Part of a small language model's weights.
Training: 579M tokens, 9310 steps.
MLP neurons of a small language model. Each row is named by its layer, matrix (down: output weights) and neuron, and shows model dimensions 0-127. Each number is 128 + 32 x the weight over its row's rms, rounded and kept within 0 to 255. Numbers have three digits each. A neuron's up and down rows have the sign that makes its largest values positive.
Before each neuron's rows, "raises" lists the tokens whose logits its output raises most directly, leaving later layers aside.

raises: " they", " their", " themselves", " each", " them"
L4.down213:149116111093121098209148152103158164137109149124150120146046154089172086104145147137149097040164140196108114127082093189084128121098127173119143084129145106088110127142135126061139153144184111143154115099117143085135139096153116110194166118159164117136086167105064127112122096121081094117117151118155173131108134142137189154139159151134091136138108082156110115121202173140105183094144

raises: " the", " their", " a", " its", " what"
L3.down185:149148100088127114116142104167128148121078141157075168133135122116085076130187097121143136129127062140112104122130132087173129152142103111120104123200096104160096127123112092111114143187163099107132137140185159126133173143131107093107098118159115110176135098157104143171140114140111155118098097061167118160196110109148118153149098175118117107120169094178185148110131199115091115105051

raises: " releases", " runs", " attacks", " tracks", " offers"
L10.down555:170110147140100140087112132101140083146137095114171078132086111145182163097096153119164187114117106154068129133151200141121120184139114117086171148200165146151156127128157129150065166100129205105060103168166122118120122131125134121145184121104099107137162124106117144160146150091092151156133113109166134137156169131171127124145141151104113128209155115192107157138148111179158150156158

raises: " on", " by", " against", " into", " to"
L13.down172:130102123170096127148119127137083129156127133074075123135159088079156147147093156149154160119105049108118030126203057123141134141194107154116200161155080140098130182080130113125125150152154074152136141130143101133134130153102113110187151093102087111070151119152097130055137131110196152146145110093137124129168095123116106140145147116080071116142121149091196128108131068170102200128151

raises: " from", " by", " made", " scored", " attempt"
L10.down667:141134181116083103102152099149106088124114102124119137107168107149110091055133141155151151185171155051109162098156128146175146141092164173145103137125063070106146126136187119140097107099165118098131125104099129105142155099065112057074110091167153134145088083125108135151057156165152131157104073194083109148161131119118103134157084133153146130125135200145130146059124118052181151116195

raises: " provide", " include", " been", " become", " consisted"
L8.down404:163131121080223187123129170124138099142121119100135134202149159098144161104137176122117181193130112161128105122115085132120155142171188120143153117153106141138139135078135125134076143151166120073119152145166154170180153170172140089110118102129148202148194123145145112098099088131147089143165166152124172124135086129113143118110103112152128154122094110136061144086122133104133163146167

raises: " It", " The", " In", " Its", " He"
L8.down193:128117147185122123120155118176144078140134151136135141071144120125103091136107097095145076148156156130162175146115146035144093138080102083086118127103187146172085093095186164160073113103101045098094148100110140155074208151112126148081121139149126090125102152097140069080220098122155117095139148131083115105105110164166074110117141137095127109159122157156125119120139165087151136170145

raises: " it", ".", " that", " towards", ";"
L7.down269:083083177091105134166163084133109113100115107124160133113124163150127172169139157148112122107153107115125154130122149165108130100132081100106081115108093112174134151107087096072113156194167106115098163093124128075111137148127096172080163126151121106116119157108135141078159149142133161165121182143082147158137115120095147146113111080198124125164126160160126125189142135139121114144095

raises: "5", "7", "6", "4", "|"
L11.down379:128123057132150131083128175173179113154172101096102164144096100144167093186182122179153131056085113134115060099187085130062106087098150159071101173122162095085101156127116123132148105120181155143144058112170110102136115152156113141152162087156132050109147121084123113114082178088150106127186082099119143114127118122123141095128136193154129134076120111084127142157120125144105116129118

raises: " called", " condemned", " said", " expressed", " referred"
L10.down117:088157124137115071110133159104103121139120161159135123145126097147120115166156128102100163111109110101112171145104122079162154127083190159175065124077140101193080107080089114138150118109149143195174120143105139126130091138124166100106133098106146186122145153086138141076109090162172108073099183116111149179179118110139166097088111126128130125123086084075151180086166183149138051089118

raises: " was", " is", " has", " ==", " remains"
L10.down269:135131125108139165084168136136161120114104102088190078116106066194118112132124099113111143150145109117189113140121175111064161077101171119136086142169092105098117072131152156138139121145097103115150147161132108129185216163123149144114121148128130085125187145130133128117190161098103092112135104068129191126145133161121086136159217148192164155132127103152112096118095125155137121123128

raises: " the", "the", "The", " their", " another"
L3.down318:143149113065079121095123115124157192093090130122134142124122084112103180166089080093126113139129156113157119189150143119163113129127134146128092107128078139142113090077095089104084159177187089113114173141122147149146109192151024150155127076123159096171137126107183131102154112144110145162128077126142132154161073119176107059123100142118086120060105144131151111096115109102091142121175

raises: "==", "===", ")===", "====", " =="
L8.down671:122109137170174197123124153115096079097138152109118159122133134109132098113129177144138152145137110149118140172138146122163140173113150068132144165096132103138174109113126062160139115058201126118140137137164162229147105124079152179123124109120176105152156117145161075155167131191151121155119091091081130082090105138141152092095134138147097165123123145129097069059102110139159075144143

raises: " because", " when", " into", " as", " unlike"
L7.down373:074148106120173108102129115146165185139140166152149155108148128114158180113128117149116157124108127035093097174183134157139101160147114078129151082121145103135122119112087102119114175196107102127090142149129166082110086108104137140176127105072130081172136134089151169094119134117114189143133085112047143139181120135107123141167134173147142107186125129139122093114176062144119139128109

raises: " W", " L", " D", " T", " E"
L10.down137:176100124126101108154084116133072083147109130087110099156095131065153135196115103103125159103134140097221147114116130118081148076113155185176117110150105113174162132161146097161119138089151127145190132161191123101175088099115091115155134121113118075091141162110110116121129139101137164150160129099087133121145168109112038108065116100099152141172141208131088113159145145102106178196118

raises: " see", " participate", " leave", " attend", " do"
L8.down513:175139143159090131154126049135124106129119172131157120124141165131146124141103155175088146080181075162097123104177122203083092130204163165173140117113120110152206125155055134041138125143172137149120111076119175157117154087103074145126120130112133095040106109228185152120182075105125138111085113107064127127113140168137182134126093122103058200137142082095135151154163148139111182114159

raises: " led", " killed", " allowed", " reveals", " shows"
L11.down23:184083165142154135142092141133173119152095108078178157112131086139058152117145118149118155191107142108160084116132099099070144128113141121094181192157145178082128118113133051121118106164136112145154153130097155110117177107190149133079149205138142101135124077169167096118122133121189101091109126092095184104072140146073111143181186096141195179127123100110122134139101120120195166110131

raises: " was", " would", " is", " has", " had"
L8.down441:091133070164131116063167198096143179166158144133153154112098125164164152100163165143138130137132069170139154139217100127091180126155147188124121141107133112135149118084094139140116158088119158110144120145130159139120130095116157124131140167129139089133123132192187084152164141139140123150159095096071188168089148100098119133153143106210144186193118088143157126114146156125150116112154

raises: " died", " then", " also", " and", " retired"
L11.down1:108136187144163145015215147107188128136159044094160083173097131134113112156093156127084112117186065113152092171093110135112155075098166151129125119120130129143140123129134128108150148142131139103141141137119139094124099142058110150112088124060110111193127135165099105111128158118090094090098126144103173141106106155103016172140092129131140186126133072112152143055085085169100135113127

raises: " $", " ", " between", " than", "),"
L11.down663:125066086179124097135096174094091081148114110145083169169149115075136180157168166099108129070079178117201105127149137120089178125130062085070077162126112107149114145131095139104098193129140132174092109164186131114116156134152186176136166106104110179098049121178091125110134178118132124137183129130165146170129103132117154139110167154189086117107119117123105104156174164152141168090114

raises: " that", " about", " That", " he", " of"
L10.down377:106142116081078110121142117102131156121108086144119109104106122100185063076112149097114057119156085091074135152158087188145115114168144191082072152136138065155124108149143146163142113146169151204097093082156133098175200071134132125057105171111065188112102114122137143134141147151082083056133132152081165094058107103121111165156091115138074091147179081116140121161123077174116138150115

raises: " John", " David", " Mike", " Ian", " Steve"
L11.down662:166176127074152128075135116153122034069158090165108116113147089167078153131151135101158102163114081143137132193091172079155146084104119159179097144128132166176052160160092189151131155190129099106128156169179124173174168159147229101102057081159144170108094126170063128162129106153154116156148113114124073149185068093148086067105157061148060141123166115122102163139111116123178127151155

raises: " as", ".", ":", " because", " after"
L8.down388:119213114060152168052163151119098040074165136170158093130168200099122147176150092120118068083102108136095145105116116104116153184105091121141122145137157150150119084152138125151141146142166068116073128148108074111168191147138084136171087126106107115183148161083062120155077155130130157139128172096137132159139152127121143106073142149170137160192155122123102092106164086131120114106128

raises: " its", " the", " their", "ing", " other"
L8.down304:113128196084100107099122147126081145151094127159204158114111144165104103106146123089183180194073091125146122135084105139129104072127190060178159141132126100189125115117191095195126112124097071150194132143090129084120110128078096137118163120106154136097124163140159148106152131156135109164165163141128112137047115074149114141131212093100100155136096111138140136133155148089078117159071

raises: "9", "4", "6", "7", "5"
L13.down293:148158113142166114113121155134117134132137109135119117118137072102121119139093130143126081110126123107115162144132092134073055142125099127076103146122158116151168145121157159173077142135156152186131122139123107089157091104165142173122137162165132111109110156110157158083132148094076163116141088112115113143142111072120145122176159161151144109137116114071139151088149114123136158149108

raises: "2", "3", "4", "1", "5"
L10.down235:132090137142148125131077148148148150169159120143149131076180090067161167117100134105105109138127136048146135067119130123095116135131078104096151143121145134073127159124150113126107120092120222109125087122068102165106120142101112139202150144170198107156144155116090168107123185112099182136116152131112107135133070074140099130184138111172128152166144117107109136192101127117076136179136

raises: " designed", " donated", " purchased", " constructed", " ordered"
L10.down597:144153225133152126163108144123127142200174129103159118078107125079132077122127178179084118073168068113094131108178123140118150113147149149161121157146140098102158095095155074115140080052144150153151128081106139140118124137143050129063112118094148177126065104149091097134097103109101069140129137127126137073188146108093146107178128124132123158142149210132080118217122119135193131065156

raises: " a", " the", " an", "f", "="
L10.down358:135182104126086091071152155122141057111136128128111153167143130140146070124124116116120145093095114153119147106141145159125091066095099089171169109200208133108099122053163163110112085185126074098183180140144115172136127146136139146147182103164126147137104132064109123118130127113138136146148116101105149151129137045179100067166153183151179088164154137104077146125170129107143126134102

raises: "ics", "ology", "ography", "ization", "ation"
L7.down276:099141194100107071143107100114114153111060131118133139092158163148119114180140139151161132161112139118164142138069134112192135150117162149141171157131137114146122165148126100109141136135113151033179111156108136087122100089134097149129131198089126116211115103168137137092174116107159108169134109143135117137165095098128110214152114109089179139128112120104150092125133170095091093158140

raises: " between", " about", " within", " over", " among"
L11.down178:053117125147103080162117125090095084106139111098144115181128085176101164121096111131125124058125167182107104176152155114146118124143105132119132120123134116162131121152121121095091116098127136143183108104087120107135097172056162144129138134073156058082182097112143183084140161096122115158145164127120167124185107134104144204161135122110135125130144181153094128151167146162141167074084

raises: " until", " since", " with", " as", " were"
L8.down511:084109095095122133113106122170153117156162108108104124123115127176125142121115154069154121115088095092119109150184127126094122151126108097086121137111137152122108138106066092120114141095155110097071126082138150095160079144131135155127103173116095139126123157149126159135124190094166109186123118148115161136113110138140109095105106161176129207148106141148135065126074055081119140144119

raises: " them", " these", " other", " many", " former"
L5.down39:124123116129092106114157086079142124152123087179117121112101153133102179150114159135150149125089075134161141152133091102073055148151116126114104138118172116185109134076185148099127215140203092157099139150116109132112180099188097130152077113147081086081088106074110154114136141126191143151144146161150102157118143091131162129174139115146056154128199085117166157116202157142117132108159

raises: " or", " ", " four", " two", " three"
L13.down312:083186136111146123129108185123174103096136154146136122128180067123125137169191158121146124097058128117204176144147106132139144164152148126097100109121145130122137148152087115151138181177135133169053116124144140158114137187091098120137110136099107100089127124124156103136135062160172095138142098040072125111118106147144167103165176073116092156167155147138152174113131123171148109205085

raises: "ed", "ited", "ured", "ated", "ted"
L8.down458:132146089082161137147101143099092148144125131134129122154125142129108149144121137104176092120126099098179134113122122176130136115143092195182091094111042135155156171148126142133117072107125164129201150099087142132108100109122110093192170140155138089091123112082156133133091127114121185133126143137131097163108101064092156050127167113189155089090082136124141141109098145099150154147171

raises: " him", " about", " them", " he", " independence"
L3.down255:081130123084122147161160064121144150100140152204106148121141129117109102166126056132114066169114049124087130152177111132172087155132129144099155138117077115111133081175194121137088095159119184117112179156101117170134064122137081118149120111128144158116136110152179163149123128194129162136139113193159139077122147154148065127112107123125137085152178136133145112113113118099153121120154

raises: " after", " with", " into", " together", " under"
L8.down636:142138152114171086126137154178141116125186169138102115141112179099143206074164163159119115048093161119118144115086143179134118192123067110134135149159083124109199103110153140131132136128116098141046147180133144062126122130114153125190121058161155050147135135092059117106154104123149172135152132095077176120185213163134166116109136135096173093114118191112088079099189110102111132093113

raises: " made", " signed", " placed", " promoted", " applied"
L13.down479:129126151166114109091121169075159101254132148094165077079160126107086138089144189142087104111143070127135120058124127048132150075099143192152116093110215170135136140087125073110106155129123100179114164104094114110164114138078085088154144160130126137197193160164123172108070104135123148158149130202123125108110143084130157114140119128061121113090134207123107164170087079110135088127173